config = dict(
    n_layer=21,
    n_kv_head=6,
    vocab_size=4157,
    norm_eps=1e-05,
    positions='learned',
    attn_scale=0.125,
    parallel_block=False,
    init_std_qkv=0.0226,
    init_std_up=0.0226,
    beta1=0.95,
    grad_clip=1.0,
    decay_shape='linear',
    seq_len=512,
    doc_mask=False,
    dataset='wikipedia_en',
)
MLP neurons of a small language model. Each row is named by its layer, matrix (down: output weights) and neuron, and shows model dimensions 128-255. Each number is 500 + 25 x the weight over its row's rms, rounded and kept within 0 to 999. Numbers have three digits each.
A block is one neuron, or neurons of one layer that tend to fire together. After each block is what it responds to, as a language model described it from the Wikipedia text at the highest values.

L14.down8:485493508534508515497464505481478503505519484498494481480532489528494455453461440522453543528493516490484478460544516512510489508471458530505530451444510503493511489496462525505475494522521489513466526483457476504486496542478507462493477467530488492511492524482527472498494525515483502481499495491514462520520476516511500486487501495475473494505509478503490530456528495505488478490554
L14.down332:494493491486509500532500518452528512514500484478474511484520499508453495452504479498509508529497514503468504486495482493438511523517503496506491501510519461523509472538460436556498464549464516490501524497530556501501552513545470483486459525476519511526549490491513515513498465472479544505491475531493524502501466484494501474455543498514494537471516502474512510512488490513494506485485
L14.down356:489515535472513457480527515456502511509462473527485476464486490493478465560562510515522515488485521457489506481483517556506516514512486468497529525489521496533490484491483460466471531503477481496530493504495477529531523528512510497500505487512524486497497469505543473516525492512497456494506495446528528488446488482517516544494493515488506543532497516529491479488483468528497466506537
L14.down373:499473467507531507485534539480488481483504453482546518507484466485494490478498486458504493490483436456445459492524548494487516502501489526502483505490473503500556527486499508545505521496520489492518479525497506484520519521482504524487538504519490454493495496475485506515472507447489517498500552525487431536489490493482515460518485497497475501519530493496498488499516469554505525483494
L14.down694:522511490506494474508524485542464511520506496498496498474515538556481514469489482458513525505466537497488482457522494462498505466509485509486516499470529519503499502486462520505496558481457501512528497477490507513453519475492498479490508487498474508471513485457504508481493500490483525545484514470513454498529506511530520503494504521497489521475461490529515537496500489496544489503496
L14.down871:527488439472491527455458469467509452498500488545482508473492487483470495499530505543501504475461524478519474452500527473466505497455496503492529512498459496465477496498511462458488451530467469462539544474489489499516481473487494504494468527467477490543526520550467489530474460477498507462452492496461472527473482536492442500481526475491482519518515517536478503492484527513522478495488
L14.down882:499515484481507511464465542503487511475500514522504531464526579498489491502511569478546508490504515463454494527475504522494455470478524502520496545441526530545492499463488502511511504509516472505508532524546507478476517507461505474504495536490478511504495493502531488533468508535498489533492526512505482507510464463487573479449464471463502506531473485525490517537513482513482514490501
L14.down1269:519474480500553471478509509481584493527485511469464552527506488500524533498545531512489508492504478475486482484505519541454497514494498485522500513485489497498496546485495497478518456512514501523525511528495514484517478508566525510508492541515521500523490478512525454480458496530477495508476493509526488468470491490536504509494513520474484515485523501484527485509513475512532453522498
Possessive apostrophe

L3.down134:471527507464501507501529496496481533480507523503473511529511542456452500483513517520475500474495468469513477514492473512515524493487500524537488491537465466494502478511494518458501519502523509508506502524486504531473530522484509510463482505471525531487502540453495505445524499518493491509536463533483506529536419476490502508476465497495495515505475529511502491468477498507481518532487
L3.down249:528499505473480493530519492536493507497500473473494493457511506519519503531515477498475516494484509474495481506510460539505533534537473514508528517494486452511517506451479484569528523544464534517502498496510530474499506479495542495511500531474540524479507491479484470483540475495454450484509495500519503497530518471474511519437485500501507511503524524525493517483446504489478491560520
L3.down307:426527530521497490484513495493488499503491451494500464498523507488523467477502464517542508509479474511475504488510504516509491509505485467485512542506485495508485521472506498478486480453512514493550508550500530504493507495500537483448485509503489507473500518480495540481463524520523467524543511498494452532516472480582501496493495503522467472523506490506511503520489507514512472527479
L3.down437:458448510495517463503499531477490495488468470513550461553509534497497513534512516477504504512487492526485489502457531504504514494518516511531457510514503516524517513518480501519510507500504502526515495495502468504522537511526538510532532492533498462506499526526501494521517460490502538503471505529510483504481491547508507502417520474504461471556465493490497476514504518472524503534515
L3.down630:501507484486511481506462508493505452517480479553482440561483509514487481546505535501472521448516513503495502520499514471487469498484506501471508506460541477468496531507510477474475512538517532469499513547513525440562477521499484539488475504513478501539474504491485477488531494454528502465505498452508495490491540442483477500515510478448519501480503568522493509531538462468508443517463
L3.down708:499467505543487455483481520474468517500477530478458497495479508487518497484506488507499543453492453479490504534480521472465480522505543519481496551495519517515488494482492480498486485531508520499464446494519485472504517511523535532467515497458486470532488487499471472499498476490534495532525486470466520527470497516530482483509514484494490511473497485506486471494498454552520546478516
L3.down1315:506499466528486536489500471540519490530483484461498461525539518476497509499472427532474482492511488533534495481529490521539475498536524481465472518476531462494484495507480509500484411505514477487498475532515527496517503483475458489480503464480517476517525479511511491493510498543517487477551470495522527510462496529489478535471542495481517510523534540552510490530536503530521487451504
L3.down1369:495519485484507532496493503534486462468493487482501525558518494492480500493522471510499496518480494479498492522481543561544492501505494517487528527485529473509507508452435548468519451507496494499531492493467489516496520517484478476493527499511482461490491521554481507498508542485478490515480485514488531497526525479453497489480527532479540494489496538511532481528474525499525534488462
Field-label nouns in tables

L14.down268:491496487525468529496503468532482512505519553471471515493531547546544531497514496499473532514492498516459476484494494516465479470541467527511511490501492507445466480548448483511491514503494525489479499489505470522502508474504555439492468490521512475495443502501467444446539537501513491480461509526492492534482500489463553523508520480488533476529507448482544464484473480489489479498490
L14.down281:530490529505473517498470497507518478475546573502500491498504517482503502508492506524462499498497540512519507524552480510495464508458509492485462528472527506514495480496503527512504497535502494467519469447486520461489492503487512551530478486484507532487536536477484527510494503507479498518502501490526487450498510525519544448514525471468473505514514529514529591519482467505493501505477
L14.down813:489482504490498519517522524508522462468544545492467506521513517503522523474510455469506510515526541491557491498507501530486499490508489510502534489504481514537429452506465459503495486523485489535498516471529517530493456492462529531471522482508493474493513492485467503504485510503473503491525503444456492481486460507521544541503534487469516512480538490492470474465448547500506471519499
L14.down901:477517474521456454528503491499472506484520499451485504459452477487473493508554486491516505521536526483527491460524507523542457498479482549499497510506496479481543504467517522494523538497477514517523497531506535512490516525480519506484455543506478482473501495485492480524523520500477517537499497479501517515515539440500453514544516496480511484493516491518467499530492516533487529511504
L14.down1152:533481520508463533522504484434516519490503553503478494533528497482523548426476543460497471472521520469469499503534479504449466507559477483507541518505528483499481474504482490467477514461494506513528476531486501507488498536446468533523511503481539472486513469490483519473514539480493544455514481496442493534456480505469518491492486502500477483493455496525439504506496505541507513511505
L14.down1187:502529483497504506531510511509469497544501596513505461480506504502502516490502502495521484535522511537516488490500517524501482526504514499487537475497507496468490495531492542511462486516508474514527486532506518518518512480526500512485504510502501532507503500506469524487516497499488547540542473518493500509529478520484572466513482499499509538480495491515499507507497506515485523514512
L14.down1292:486531508499530547483464516536486508468508526512538503439492472490485494495491525480512493497504505492516488496521483509502437519496468484513482479537504472529502492454456480500526460542459499503521480490492564472488493532487497497456463460484518516518511474468505505538497529463479465478520457467511493483510509483450446479457533492504506498519494473481493462508514530492484489512484
L14.down1425:505513477517482486529496472537487516452487536457483509495507498503477472486531548488513545468569522511484505524546489501521500519485469472534478534498456484499532502493477513494514536482501467511500511502502530497491531538519490514449453530527503489466486449489484507544500501500506491473453530503490488463523457489505487488498526469511475468455539498487448502487459472523462475504489
Adjective and quantifier completion

L9.down608:468510494510530498539510540532540496542490482494538474480467493518499486482504489466493492510454472479473490460531521493509521461527463481545522434502509485494464499490510484506517533501508502523447552525499563530501536496491533480506495485505485521496526484464527478512531496522512471513496519516493503484520468510501546516502558544496489461506487557501488530506470456480515519476548
Word-opening fragments

L9.down1437:498495497547499493495531545497512478425471535505472515507487531490511520482465485505538508525453511528514535468471549477499543468506505498508466487481500475545458459489488503493523494493498519490498504527519486511486524540505496474482500513482442486463486511532516513473455538521451488466530450510499478531503473492525472460497484495507467434539523490566465474526494511516560503505504
Table header first cell

L9.down749:512514511496532485474515521461502516516491466508501505514465516492521470513490462491472559542495525504492507488506466491562519533486471465508472550467520506507478502495483530490548455473513510562509505543491522505444486511549551471523472539465500491496506489485481476524515506475472524497520492505476501537514500484450507483495455445525551508486523526521504528501487491472504453465508
Ordinals, especially "second"

L3.down37:494480500529514497507496465516453512519502568526506484529503480521503470454513499523496492527498494503523530502451484477500525502490511488496520497511524529509512527478495521517506503487468467492501498505493481449455480514505487506540504531460551454528505506508483430502546475506514494499498494570462471536552519486511493526464476509537500477525482485459508512505507486539544487525505
L3.down169:478494523533502460499517497489538474536478519496464494543478473519528492499497548479496527498496514529507508537496474494469481532492485507497496507520468441483534486471459549514514420499477531564529493530490567479497513506508524520487512490531485479507468500535445470539506501491514510524543504450494476463509450489493506496484537508473486477534496511532481503500478498492503532500482
L3.down244:464512516484534485487486507511492482493494503479511505486474471509519487491516523503466477483470552510496567473515489470470499541497498484562515495511499505505489464487476533482483485478547504519546468472495501481457520517501512466514471509471511504494496489514453511552515487483531481505515473537487565514499504506546498499497531512485481503475543515501452478482505494494508482481493
L3.down359:525526471481513484528481534480474481497501477515527418524508496479470509477484492517476495496503489474506493541504487472494506486473466451492543478533504494565475506483509531538525511471507527531486485553468484503509474504503521516506489498511479490503499499479488509557463480513481480526509473513481500487520471508525510511477513488481520531517475476485472523464500510465511494521511
L3.down391:463489480469461485489474526509493560493508532522489520529524525503485523522520523498511543471488508529489495520486510490511472514500465486525506505504470498518533453455498521485506522501461522530483498509503498515484507530507499505492499497491514546522507502495462496474510446492456445494464507524490486475487474464518465505500533478495499487502476518549480510456517488496550472545477
L3.down721:484483472475554498479510498510510496488505479482518500486515547469481512505490518489502488504462515473513493517449494534497512522521482521500504506542493527477473491509495470495542532527485548503469490513524492544481446511491509503528497492517485514513488499523462541503541471499474517524466476520508466472502489493545480480526520539493482538492502528514492509449525478529507482532501
L3.down803:482506530491519506502502452515499461517520472485504511439519526478482500476537509481487550510472511557474494523482492494490486494508475513459507470496450492516508510502510465527506550446507549525499469458492498489474532495469466524495500479464476509469503490477504531493521494466481482482508504513504465464497524504492477497516484474489521462527514475479435519515516489492513464519509
L3.down1139:464519533517491493481534526511526496519531503491538458499499469559472496472475504509475509505495488475533483535489535507450507520487484521549504471503466487495479484511489458512464478531517461489440534505496491475512499487518533494532467485482477497485461470529505496529530474518465523466506461532520459477531507440474497491470482488533484497486481482481529461555485518455523488490471
Ordinal rank words

L3.down190:484507493533505519429531538504479532495518488514523507501475478505529484515517476483490487487508484510515509505425492508457514463515456532486535520479475494501445496511479494515511483505489441523533504480506506525477485493501473525491471479532496473457477491443481490474490483503481434489483484499495513479494484461541521454521476450488490461472477489483491506555504506491524513465503
L3.down293:483478521520512518522522484474500491508500499494492496466537489502480518468565506520483498534493461543540509486500485493474479496467481510485483501473487541510455504522521530491468551465479527507495533462526528533530498539485492552536574524523504513556515509491516483489546507540492547507506448513498466482508537515509502468522534467463501505504508492526495498495504503500492512485492
L3.down706:493475494516482425544457487477452480522481510521499474524544518509499489469515477542504511452462506494456474509491500476458491575495514508465471504493531495502498473487511487456490497535560485475506533522493486484530514528487472492540476491532515505502491504541517486501508484494507487509464511515466546515504516513525492512489506480527476496498527540445512571496482525544517556477513
L3.down765:462520470479475481545510525498473473499477456528490505439471490499492473514480505465494519463512480497512486491482510467497493496526456543517467487516502466492513485500475580505479470474517460500508530569498525504486503518515516504481446486531516483498478513498515500509514489505468484465476478506497522540498486544445511484475529511545534522479469551522498530522510529492527504505466
L3.down931:484527483456501508541496531512494535518476520516470441524505509483472467509514490522441453491496526536483528495502516501504484474533474531471522506512514446556520522491511509480496501463494504464529522504502522518502514481511484476535530506516463528509535511507493522448471468494521466499497487474461483482464521502504517501489486493467497456496458506468503516478490474500482511474528
L3.down979:496488520472494510486470511490479473528483482525508458472536433504524492478525465513500501491495516485529514521467500472519511510502506503493534491533473495539490481475525465495516505512516488525481507472506483503476497503517527506489535475496505519498499513501491481532537512503477462489477452529534486580483475486503522483525539473483484531498502515480459464501468489508498482510560
L3.down1456:516504502508483510511447483491471544503480505520479513480461493485484556490517474471456557517481486493473476463499503478498512513473487505488466494504444495555467506518490535463501511518466483495512541518411496480509506494467473560497507455487482525470488525511500486519491530466490491494468491548535518537498554493475452486489470500498496503483489507483487463467457488532526508496544
L3.down1521:491549494537508494535439464502542501492526480493492496505464493510513495484509496513526502497519461535515524514494527477512537467482484514517469486501517511530521498516511497518513527503484499563532527486548502524526504498540532534548535499514499526522513534575485476503502529502525528504481474509509459449465483523527520451476541492468470523502500489508502453486477540528465533508535
Ambiguous word-start pieces